python train.py --n_layer=9 --d_model=512 --n_head=4 --n_kv_head=4 --head_dim=128 --d_mlp=1344 --vocab_size=16384 --activation="swiglu" --norm="rmsnorm" --norm_place="pre" --norm_eps=1e-05 --positions="rope" --rope_base=10000.0 --rope_fraction=1.0 --qk_norm=false --attn_scale=0.0884 --bias="none" --tie_embeddings=false --parallel_block=false --init="uniform" --init_std_qkv=0.0254 --init_std_o=0.0 --init_std_up=0.0254 --init_std_down=0.0 --optimizer="muon_variant" --lr=0.0139 --lr_mult_down=3.0 --beta1=0.9 --lr_head=0.00689 --grad_clip=2.0 --warmup_steps=200 --schedule="wsd" --decay_fraction=1.0 --decay_shape="linear" --final_lr_fraction=0.0 --batch_tokens=262144 --seq_len=512 --doc_mask=true --train_tokens=2005000000 --steps=7649 --dataset="wikipedia_en"
MLP neurons of a small language model. Each row is named by its layer, matrix (down: output weights) and neuron, and shows model dimensions 80-175. Each number is 128 + 32 x the weight over its row's rms, rounded and kept within 0 to 255. Numbers have three digits each. A neuron's up and down rows have the sign that makes its largest values positive.
Before each neuron's rows, "fires before" lists the tokens most often just after its 100 highest values on Wikipedia text that the model never trained on.

fires before: "0"
L6.down70:104136120071150161101103124147118154155125165089139125130105187128097123081091097141171104107128192187137139109133155099132155097104174080115134105112115108119155107124157150122142114131133145178099214113107136119093093152157117080150097146143090118123116100134135127102140093128088104117

fires before: " ", "1", "2", "3", " the"
L6.down335:109124177093117098150076127125102184158110149100137083188163161143084094119197159168152255090208169147138103138157162090116144098162132126120158133113058112057126141130153109160154063091165125155084144074213164119158072124086174140117086153103102127106093067219124114107140120164193143077

fires before: " |", " -", ")", " season", " school"
L3.down361:161162086107131116157149088124122123123088134159128138109169159156185181148126179170138052134099151116117098132147114143139161142123130200112098091164177147176140156103156149091129143165146131196125059085111137142092078182172142146133101160086112132105083161104162127152137153065147123111

fires before: "1", "8", "7", "2", "4", "9"
L6.down189:126186150143134128144127119131138077139116120096111166171168121139154069141053108126086197137119122073096157108182138188135111159128105092109186085164131145158206170098109132128146134131155070092137085142136183144106112116112132159131160170129149100141119107132113074113115151169157088056

fires before: "1", "0", "2", "3"
L6.down1143:105140091138185075111146089157140112098153148110081048143133142110141160109133144077193188169100125095152093061135105129118079041151126127123113122096126065133138177123130148133120097154143118178160092167137081163187081180129121135120184159101118140142128156123046109103076152108144087140

fires before: "\n", "9", "==\n", " "
L3.down890:123076158134174164108099086155101114070146136149141174137119132170134149097196104107152033129183124162138131135135145156120101127144053157107145140109065149101044113067084148169127115088160137121123133161109166112136066098162210097108121135134162083129078096135138129064111084109200119104

fires before: "1", "3", "4", "8", " "
L3.down786:116105067141122102097124127145109170107141115152165098143169127064120095115120101106110071149126103162123185126163080170179147119118129105098125076136171155074126115090149179115110180111057094110176138148119105121137084172104124166151183117063096126138153106143069117126114147068068104169

fires before: " "
L3.down490:155147081135096129105134134104144128172088090099189102161113070112051108097142146115106164103078211131182163118114097099110111123117137092104111134139116132125128089094120109109168156167166180151093106163126202151124149086136145090086133086169122089108128162141118172088148176123123136116

fires before: "2", "1", "0", "3", "4"
L6.down416:076150108154115046133141190096128089108110144157115099096154147111168038128100070127158171135184181130133138116093117102117090093128163105032137128129106153109123119150155170100118126166114112167136197080146115083131109132148086175194134183110150114113197178168123127094140172126145074132

fires before: "3", "2", "4", "5"
L6.down1323:111140121139190062163158163105143175157146139168131126120128091082138098181113173142112182106175142208157118169125085117151135109126113141119141083121072150093156103161148134107128145066185129135107170161127161143166118160155202126149115146176139115057159091163186120071112082162110152176

fires before: "8", "7", "4", "9"
L6.down334:159173164065130109127113146121123083107119126120198130133127145148127134185157200154145142159123146057129164119126100124101149106065110162186148139091142138150173134134081096124125131136138055165108152140120143137102167117102198138120149103159109100117123219133107070179084103132151131072

fires before: ",", ".", " in", " to", "s"
L3.down0:079138146152130125112128135124157098149112140154148172129228128125099058036180106142167237119138160115137140122097102118125110129089110140126142143178119117112132120122144162116100104139155139137096064066166116080121148104119147120102162180083127167114092139145130131122153137187097122121

fires before: "1", "9"
L6.down1056:143209118090074136116116156136131121139144099082138109090129175171095192085071105116104162116084133156179098077161118090153083186127076130143104098102126116166095190117124132118158199143135156091114120114135153102173099105132093143093170147131100132122112133111113142163190128071118056149

fires before: " "
L6.down805:101071111130117125114149132119152175107122135148127097146103209133112152132169087115141205126151085059197111143133088190109101031129119134127106141121102077180123164085140164112172067136113113204093089159078123174128138075166141124105123150057125116143110159091104147156095137137112071081

fires before: " |", " High", ";", "4", " |\n", "2"
L3.down886:123110179087162114169149085124090135161102153164102140113146148174114100144153164096158244116131150173053170221099183117122131114172144164181125130162118091143119112113098106181149089086127109130116159174124159159156144168162109125187100079137108121120152183113171068198119129186129119134

fires before: "2", "1", "0"
L6.down193:126169127151125106138101155076185145088193118114110138144161113096171147158146108157153159209157120101107104157112134118141145155165104164102064073100146120175113162112131135149141119097129136118102117123115159117192104138048121152175133150164121181117138068116112144195156147107164107092

fires before: " ", ","
L3.down427:133136161100166125050089108127164122122112164135117180142151078125072083103168125103128248067195103139115158121158141172069177114141151115133106074134131182111096158152089114179093069107118138063143157132111098106147089100129106116133145121119100109143099099134109125151159091105116119103

fires before: "1", "2", "4", "3", "8", "7"
L6.down192:126083128141128131130122121119170052147105122143132087131104166119140073104112076139101192165144092159086113110146121098143160139169139136111119147069109124112172089138143079066098115096131118121095113150149077163104147164165163154092114114188148138112161132152122133080184152129162114116

fires before: "1", "8", "2", "9", "7"
L3.down158:131082132084133127147132117095120172192122130102110119106116098112143130085117123097147039146146106153160156089140140132118184110096096158076146134150132089156116135124073122096082145125180120070123120082104114132131149108072126087176163104142188133124151121092127167138180174153083117129

fires before: " |", ")", " (", ".", " |\n", " mi"
L3.down505:118181109139089086088135079165142147135061130154144089164094123153142094145120120178104190124136151089183158046141128158148144120125164126191171173136130111182110129095060147158135151129107092163177129169178140148152116159071139172143125118148161133125115091196143134127182116121097147103

fires before: "|", "-", " the", " to", " them"
L3.down198:142120117128117141083152093106107152168144149152108135113149110083164084138134094086154047147128103215142141115143113175166109060094220136160134083104127132199126178177136081130124081101145134167161133150146156144131125149092097120113122174108068100095153119137125098125152152109074125082

fires before: ".", "here"
L6.down986:131165165109145165089109093078117115123105099097171058153099081145029080127134121130166143141118108078083112143108117165102127123073096167152092091095173120084115135158115158158097107181162183169155093144115158149118156101132143146083119144137159179060088092149071099112139125101096155154

fires before: " is", " (", "\"", ")", ":", " was"
L6.down1122:185124127120162112115146114100109165200104046157053131189109149117137183167089143163150168140138215094117120180103165138125054148157088136134074120181114094107057142152146203113115128171140113103147131152127115129096116151151209159139118170139137126116119133182155092178104128138108102117

fires before: "-", "|", "==="
L3.down884:165110099133129168119072154127154136130119123121119121102100106092148157154139130102149162193107142131123163076081136114144092030116137183154149140150101134195162068122178115134120155186143150171107101156156119112137048111108166119116101139124087103147141103142120078115159083202159159104

fires before: "8", "9", "1", "7"
L6.down954:160109137153141172103094132146084138141104145133210169109139145140113126103134145117100129151117116181111115177128131094126087100120063094141152116126130110142070135169106156189115134075121107148099114185139169114079138111103098176102147068112112162108112144088087129186120113119146112143

fires before: "1", "2", "3", "8", "7"
L6.down1053:132215128151168121094123162133147096133180093136165147146136119117121143133104096120137148156171096158132081103079095091215145161133160042116088081089097095101100067087144148113151106145071110168081153128122125154144126134075150121139167093072164184127182123150164181122122110131099146128

fires before: "4", "3", "5", "6"
L6.down833:173124110200127146151083131152137160146145141152127185106112134083158112131104152154086145176097166166124148121154055102131164080068109138083125141117077072186169172136087123061178089125117109111102137098145103169131189183136160121074122121114127155144080126089128181120104128134071129160

fires before: "2", "1", "0", "9", "8"
L6.down459:096123115088116167176125107114169134199207131119117114127158123161081160173160146098154128130196119067093103128121156101149167096103180047102109070093115145082118195094135097178096068099104146155174150147107053129141126125102147115108124159139121072110135116123135134166159136119156136104

fires before: " on", " to", ":", " and"
L6.down940:144152139081113171077075139092100143069166058175104148105149140151158101106110150140121185133117085073121154165171107101114112109075141132121111093161133152119103077131148076142136108135142164139152160097126163145093109107135092081138144140148155102148132152163097089116114143159090114106

fires before: " |", ";", "in"
L6.down52:087071130100120140198139168152172132138137135154183158126120116112106082098128107076169102082178126160074113094151148136046161085188094132159174070163148186141112080114117150151128133099066117128118146201102108149101125103121101097125217091118154131132129169105085145081121109149119117108

fires before: "1", " ", "2", "9", " place"
L3.down141:160136142163117127129126152109194094136140135102103108091169141104135158173157114144106211078137096135149172118157120157123140110097157082087156121167169091144116084071118090129113182145146055103173165095109141117147101154187115172131149130170213168149097099117147121114154150108182092129

fires before: " the", " of"
L3.down1123:147155101131149094146162137043123143188110125150110094199142093183158130150070109076119146100103111170182129136104118165144143116140157125230063111131153137187154118106130107133116142128114149091136151093145163022184090090121118135080149106172104114100112066120145050182136102135115148160

fires before: "-", " \"", " ", " -", "|"
L3.down445:158101064112118137107098165123120173111077094164092092128128142127154149138146174159085218076080145102137163104144099089073097175067104101107142143154115133137160091116080054124124158223135136141146108140129192157118118093097142108081085141210164115127204088145189127122053150147091119125

fires before: " by", " in", " to", " as", " on", ","
L3.down1249:147118141149090216121071096113074091163185087164144075085174169144136121179139132095101152127108111079113147109123126166094098106073104169142131131111105108184134049144073139157141153154105135181081129083138147113143106138116106131130110101139113146126164096169160158151137145113120107176

fires before: " ", "0"
L3.down194:075080164151096136117106087104129116168150129163104057127157089125114166178145108159057128148075159118168105150104193154169178127116154118088147119120171153115164122110112103134124112119162188107118150120128132151134123127110155123143123123107161146138174111133023135090101127138154110108

fires before: "1", "2", "0", "7"
L6.down663:137079125112172081061137057126186121149108118187110107151102111171097121117170178176116172049100113126139127146165115177116163124172100173146076126190112126151135102075191132153179135199139124120135063117104150142147137147126106096097136164137142130150110160166109121174133063154121067077

fires before: " |", " |\n", " ", ".", " Final"
L3.down851:094144113117141193116117159088120116129133111045162163144138134152118175137082063128108255118108124147144117149116090127129130131148188076129171153148187124126162111116099104113114122147140082169152147162150127144149143156125123182157168126154132114084173132084159122146133145162160096201

fires before: "1", " is", "2", " was", "9", "American"
L6.down270:130126105195089074156195128085132129143158131098113122117176139109124133073120133125115255075124118115163140136131110154126116186146170145093153119113098164112130133159156096101122092118079148121119173085116115130115161124114105154126152114109144131131180143145116131100151144087119127085

fires before: ",", "1", "8", "3", "4", "5"
L6.down233:165143130129120152091115125064054059101138131097106157138117108141163196167154107146159190102104142161187117111126107099162112170143111095122144112110107164168138085088149142122086111132057170153146180133111099141136118120093145078149127161132136108105126126162070070121159158057140059099

fires before: "2", "1", "3"
L3.down1297:128105157149122189119132154141129115035149114085140160158194166125146139114181103114072161095086100161094099142119063159055151171192120101151107094146127124175124140118082114085142144149074074108153074132131166156156130162129102111128138147153164146127158155151170101207139151132118099093

fires before: "==\n", " |", " ==\n\n", "==\n\n", " ==\n"
L3.down429:138178149173083163116188089163185140135161119148094165132180098114116109109106142163140186158146154110167152100185125132101155190176145163127064169156125073079104179136094116092142158087161110097094113168143186155096095129051115102118100112145114139089083104110081115161089041161160130157

fires before: " |\n", "\n", " |", " |\n\n"
L6.down593:160144128063085096150132096107150095110103090150093088119113142128109112148110183122137109154132123116109156107138113091145191161138132160143151123173148129100128187098142134101141131129179124076206110114109125157169062158085118075128140070170156115128124085165199190112116079077128139137

fires before: ",", ".", ";", " |", " (", ".\n\n"
L3.down577:107121091131134142112119116123182145173115163135104154147158116132096130120133139168097124131128119109111147188156147164082171138196153147135139104119116193121162077082186091157158157097088118071146103130110194160121147127114122146110151133119119101061117100120122189139119169109078092069

fires before: "1"
L6.down1040:080103158165142090095117095132071168121133085171135056144107114138167136109129085164140184131119057141187151112167120195118127060128199164086153188166102115137120135140156138167139160094137099147118152188137109169166189098117116105121174115138143163167125137088114115145121104085131124131

fires before: " |", ":", " votes"
L3.down585:162086169160144153094115182165102173107123099113167202112097123077157134150109058078124158187146107156116053087097177132116131171049177117161060084176148101151152129151175160171056122112154043118083108134146158113081135196141099139089104158150084159136123152169127074173191138150124140081

fires before: "1", "9", "2", "0"
L3.down1201:108146124103155122139100144110163139196207116118134113128096156091097111185170186116152137170089100147145158102109166129086158127125142103154124108114113121145130095090142107157142191129107106125082171120096160117138118113095132081120109090142134107104143114133107087188137163115114176147

fires before: ".", ",", " in", " and", ".\n\n"
L6.down753:134152164174125110145105151141141048092119071130095121093091115113098126083118119170094201117072112155108118181087127102153101096157080171089145184120140107158113109121162146044077115146094094133116150092135132129217149104151152111101142080151150165084111167120149081105159185110146089120

fires before: " "
L6.down1135:097092149125120114124153093097074133141136134089093082112098115132134152145071139097121196162071129152158079155064163090115100081152150183135162113155167112109169124153136126136091101120119097111085132144155198054109150149108173128112130121145136137147110119140122172140128049137147185155

fires before: ",", " that", " the"
L6.down205:133163108160135089064139172151142144163130064188141143167137128115121147098116107141155225071083157149135069147115130067110158160147107121191091149155152156166132125112137135177127061113139160057153106139148098076129109113135141145173140071140178189142104146146133083140152128187086161141

fires before: "0"
L6.down918:076145134167128130142122123131103139117162143126129173149141139108194110158129128139117255158132108116154183120082118062158159111158145139180165128169128137094145065136142107040165118098154172099117105129092129101094129143145171138165147094095118164146113108084118109089135057111129100147

fires before: "1", "2", "0"
L6.down181:100187138201120100150126147060155129192102102157129092121142121106146172070165165141119041107157165104080084105104141119119141145103136162121093095133161128132120098102170122140116131095152106136108164147114154119123083130062138116115170110124156104081112100153164131088113085123174149150

fires before: "7", "8"
L6.down1133:147171133115098114143151154084129109064081088127151190093183168163124091136139157105111161135125147177099104135125135103104128114108162132149118156164120109067111188127049150136137139155155097146135103120197134174107116136138094136119095139113084091083104141089164079165074192140159131120

fires before: " ", ";", " |", " Ret", " Q"
L6.down480:093148141096129138101133084138127157113101146123169092119087138109127089084185144194123255165098098125162163147082142166100088153207105152113145139101132118105107166180131128159117192131166123125130122133134164152143129129107171144094116134155156107099135116153114159124167113150126079143

fires before: "6", "7", " |", "8"
L6.down464:103125165095110095104114105138107133086107145108149146171121110157164123123098132138170117140150131179160136052078104084195115049159195066127141133105041090189153130126127053061154176138128148112145126104131092125128097146148064115125148159136099107105147168116108098133151134147141112155

fires before: "-", ".", "2", "=="
L6.down1025:122140071147175107068109134118126132203110098157127120132102134108109105114082109071099255105187173101101157101127071129160170103137152141164146134183103076143147129111138111106146127042148213108124082146147075123127126082133203198081157203130122093135114099192074140116096107108176120092

fires before: "1", "==\n", " ==\n", "2", " in", " and"
L3.down1270:119140113180150168103153218125169132173153136150148095161137146182143109147170153112137255158090086104079088115157150152104108147133108149150128161122130141089152181082152132171184115170088137137145120146124197124150187160141153112084119102147154148084123106163190111145121148158153105120

fires before: ",", ".", " and", "\n", ".\n\n"
L6.down654:100120099093114092101117124165101110119078133162115131103128121100107149093150122119136159152121147107168156070070116151113070163169101105104119144113106095156101150162109100114125164102117199083092116113096109146156199113080077135069091149156083129173123116141145116118149089129137116160

fires before: ":"
L3.down93:156135098119165078128098138105155078150162144099127140129120079149121124201111078137094218174179137199133105076147174106167146202143103153132159092142154149143144149092168133149080130152175035141112104088130167081183149122130188153111128144093073106121122093126145105121087157145100093180

fires before: "0", "2", "3", "4", "1", "5"
L6.down834:140139140107122118154118080177148195168134144112132109153127114090178132129102144129099132107149135157138109184109164179124167136098134047145122139131093142136111158149114102129065114166134090090090107081109169155090082083162124138167117130142137146069127075148102151115109159048149140122

fires before: ".", " |"
L6.down472:145156107104093148138126112120176145169123122122165133147068110118093144089128142138138255102202180109083128110170117216150160171101089173136142110118118101171131085155177159133176119152110130143188090073178114136154071107096110160125146122086123141168125161162092118110174071170155146146

fires before: " of", " |"
L6.down231:110116119144138064080152086139120074156176117132140091087150104116140123092103116137181137082103121094139072111171144113149178146126146125143105090133137114149157148132136110107169148101116035104104184143154091085159062160109079145087160107102127105119139145115143130147106106170100165087

fires before: "1", "2", "3", "4", "5"
L6.down213:150118239046168102165126098188105130163126128160201111127096099131144136116111061066155087084175124143191037079189120159141121093135094132111162084133130136190090103149131142140094086141162161150175072124172106174147118136135164125096098190107102091089067139160188135117119158116120106159

fires before: "1", "0", "2", "5"
L3.down874:065201136110109110193132152128134172078121143184124091142133128078098126154208094158130255133096144138133131114103135120165135077200108132160094138104169118097095145102103141100051170144092143129161092152116114100164135154163182109120162143144130169103132081067113108138113088133138146091

fires before: "2", "1", "8"
L6.down1017:120075125103141112101089138156089164122162112084111148111106116155088161128168150195083035084123143120137140125200131121137105154138144139171089175220139097087040111083147145136158103179202104118109138130136140100132119139164149141110143149127128132153146087167121150091130138086110134141

fires before: "0"
L6.down504:123113130105117118143188112142141155140086148128126135152149140134144157122056131046213157139090136159130142100108189090154149125181129112141113096132110087110150031072080097066180078058108125111066136148168165120097060149088097123111126094161145053108112103064129118056131162159108108110

fires before: " |"
L6.down290:086159113165099180069145118173120152116078139089161161139068073117127089173066086136199072178195110149079130088203143135163149114139074160089136163147133148146118116165144116124124181102136135170114117121137125232142140159098152117121151095136142141115110103074082144133169114132145177144

fires before: " by", " in", " to", " as", " on", " from"
L3.down1241:193167102145170110136102118163144064141154138240134129104154094097157128161109137131127221102123181035115146186064108145099100167129075160195181159161092131132132089124107177126121105115069084141123166124170177112120095116116152082124144118127174129119137152169158128166127063145122156148

fires before: " |", ";", ".", "0", "2"
L6.down769:160212119189085090157132108095169170146134126101131111106158187143181117130170101175080255098174071130141174100116136122110097168182183099118146137076097106126106124069171162127129087145143149076140098138114119108075209149134127083162148054129187117099149142151148075147177130112145168132

fires before: " |\n", " |", " |\n\n"
L6.down517:034136163059117096139125169132099200136131161141095094150164172107137170080156145102161235076094104139156108123154159133157088068100075103158137149124133135116207128173162137140170126106156075137149159145134098136115140165110172147125148088102142192083109131140133141152135151216086145170

fires before: " of"
L6.down861:068101131123105035115180086133131157141112080101152048125151082130115133145095140152156157118190086130100111076136102106139104127101140053181114153125147134140138168108195159155185074121093128109102132154083077094069082174133142129127113173109122099156150109158176131099134132177084171136

fires before: "0", "1", "it", "uk"
L6.down260:089158108104119160083121128127041120128200136157087097130098101145146148171179118151102211114066143120123151159110148108087158133154149139093132105113080065127176101148128163125123137084186139174162179171139120110107134126146144140190160116109156147120118134162059089079147131093082161121

fires before: " to", "–", " –"
L6.down989:138134183126154108095093185142155098096141142091107082183200120119148145139103124099085192093135130109110063185083156130102153067136073078098124139165078152158096060117098153148111153143122106126126129066099126182113081128140144099132151178120157152128109128142181155168202138069110159172

fires before: " by", " in", " as", " for"
L3.down331:131110137162131164155114079134123128111134144127116135104099136126132130101123121115052000215122126089166125059104151117140095096116109174082194136146138108083081132185106186077139119024156139123124095046134138133141065094124043101061167108113076136162139079122091142085096102135086152157

fires before: " ", " |", " |\n", "aba"
L3.down755:144166168150144164190104097104110133116123137134134082184161054208161111184095111130116141114090142103207131125129129158113163108167099096116113153115139114165098139142119130120140143118139129139110122176102162123132157162140138157138155187192154144124120138151175106098080101119145147115

fires before: " ", " |", " |\n"
L3.down720:099179085151166097129155162166120206150215092113143146137159131129146157135154126116118183132098095125142116144133132163134147097150154151190160096111135091153154111171144156095144199120172101142086118144136154153139149098133157192163151128095119149109089148144124126187118133075150157130

fires before: " |", " (", ",", " –", " and", "\n"
L6.down457:160127103089109104131108100103127165151121134073126139119101166138183129129138104148159162097127119154128133138183093146161124181107108142136065155141139145166154196100136081120122137073083116174072168114090143162186170097102084096106178103187069088139120172120164128108054086140169121124

fires before: ",", " and", " |", " (", ".\n\n", " in"
L3.down1305:162093083098083154112096115116111130114118131098130150112201137107174147131153175165131118141139079144106149191126154136100154096111142146131167138144120131147095170119107099119173142085134071124132069123181135125134081113124082133152161147109150058146114104103121156084094153077167117125

fires before: "1", "2"
L6.down569:165084071155142091098158172165124108184134137209136155110185064179119121089093195183165000124095076123101228214100114152139119098162154183154155157149046115120101098122119150139120148199146187108102153153123170155141160126120152091124188126138171077174100174083141079079112080123112098102

fires before: "1", "2", "0"
L3.down650:116114180035137136176140123113136159092118126082113133131115123173157140136186082160100158147127137107093095180169096141182130134090161114177108137106066129153192152187154082140134098172160107122144098168144113151181151117135116081131105091159120181115174163081080087101090157070174090085

fires before: " ", "9", " the", " in"
L6.down277:079123153152088118121143138125131127179095111066099101087152127139098147077082108084129143083142136117114156099114148131141104184151133193096122172201146149182128147132134095118123133104158173175080097176102146123200095100159121086134172132121084140130178090121147128108138118133149135142

fires before: " |", " |\n", "0", "|"
L3.down1048:101060104102122144147104142190113153097121122097138144181103139106113149161115177121122113123110107144073164106144150125114148150118185210145119137157121082075102123141135115147108129188154113111102118097108156180118137118155123072154131171123149121096147119156069075236071090162120100146

fires before: " |", ":", " by", "0", "2", "\n"
L3.down968:162110096060079124100168134138117162098197078115085182122152087199096182153126171112117153143151111166145116166076137144190106075115095180138103192078116102060073152072147121124126126110147139159111122142147151167162159109108117092116154115075165197151107127141093097102094120162151141084

fires before: "0", " |", "9", "1", "7"
L3.down827:146115100144133093139149122133055107158085136153070105107139154121096117116156047170140000075226087168119147137153159113123128186182112107178117116152119151112144178150098124098153119137083089061169096119110207116121120141159119086130113129126160130146150166145145058145144130126156143115

fires before: " ", "born", " were", "\n", " |"
L6.down272:166116147114114090177144170163124145105153171133108114111111142181108148135163084116155080095130171130199154075123115132124182139097118141053097165155118115121197041134121150132160145113134106191083144131096126174100114115175130066099131169122061110146117163119159150135121138162152089122

fires before: "1", "2", "3", "4", "5", "7"
L6.down786:166094092109081107141111097126095086180147135149091177029118185138151092122122102075153201143154072171172092122172080127142173051126166140149177164125117106143116109142139188112110143121077178160083127122127126137140195137118143063168154126136088182106132113187128155152096105097142107177

fires before: ",", ".", " and", "'s", " for", " in"
L6.down695:162169115149140173144120174154111076107153118105163110106062137137136106153145124187132255130061112074154076067130158106208150075143151171171102124189122065094188133148081087109104081070145085102090087136165125131113152130102146148134129141120115167162146163078155114097151140125130148143

fires before: ",", " and"
L6.down735:132157126104139078160143162102116164113094145070108062173165150101224112130155064095119255094096089141169104094125135128138134143097180125144107095117204069123152115100087152148145117093124105076112122158184106092149137173175117052144105108138160131109109155109133123181169161181100146116

fires before: " "
L6.down1064:146135097133097102149123143152142126114119111168117120124076117146137143106154122154117139095144163119121115123101116147118096152144095124096111172153061154123131088173077102141088078102135124113080055158147119121156107151193178078111098070132129088160074090166121111109157114119056112149

fires before: " |", "|", "|---|---|---|---|---|---|---|---|---|---|\n"
L6.down29:097110110113124091180132113148189099103077148154059156150137101052153142106138135114178152103140147144160142139133144170159202139163124120150149166190098122034196050120107166107156133125188146160094121164108127119126089182095172097179116123166155085085163112175111124142146139085131065168

fires before: "7", "8", "1", "6", "9", "4"
L6.down130:133180139092103088103149103121122052119091167143144132189112152140158108134106141097145189165174140111133123117140109109087117106142129129114151157146112104123077132141115123149122124090102119109130065122184086143137148188152119119123153186061136171065116062091139133084110129139135151141

fires before: ",", " "
L6.down1284:132045136171140114112181101164187207184148111150102133124053104115209112126183164140077177084181128126116133120126123182155175156126197070166122140105104136126130120130114146136101101141138107156125114156103106081150061099082045097129109095142118068191127128126104112124141110124110177102

fires before: " of", " to", ","
L6.down953:122150162102112080135147107059165150157082092118120121105157115104145182140160055107151171107075074173138101078093183142114114151138105151098137159180081140132166163118118153140085123134087142188126076142154116101080091158112111142177135164162128151147187141137122158082126094099130194095

fires before: " |", " |\n", ":"
L6.down341:159112099168078106150112168164143139109110087066130159126053132145148122108109161127078121209122114095165169167113122139160081145122069152155115148151110152074157177120184129151171149106184115114212109215090140134144119169105146133094080133086157180100123096093147119109096126101150086170

fires before: ".", ",", ".\n\n", " and", " in"
L6.down1165:124121125101132199140113116151181114135136113143110146149175099112130090153169137103117255109117026159174135115126117108110123134129114161106122114167120105069147099079147147066123137079127164116136134127107200137161150118136083079165124113078144103109078115070060133152139142075169122153

fires before: " the", " of"
L3.down1234:107092157161166078120106136099149163116104080083171085156131074103113147137175148130164177067056131092124172133145103113180193148161060088135130202145144095082126151091197127119077118130214160130189126137159125092154147149071163136139141091167132118093118153142148076188174164109116143082

fires before: " ", "1", "2", "0"
L3.down1156:140174138152085163132157099123075130124192148040140124142147138148144160094124089114151201096156103147196086144090098125118173152141083201121088106122125119190148080126112169152158108141085123121131115110118137092163107122079130123152159022173025154132150164108144101139140134107093112190

fires before: "1", "6", " (", "4"
L6.down333:118153173086104082073098088077169116134113163112084167079028128187143201129075155075141148139120145175161119096117117138204139107134130095142114130125101167107169153126148116115158193135081176173131142090125147145146173117105112151124115137127115101141126139166153109131133169072186121152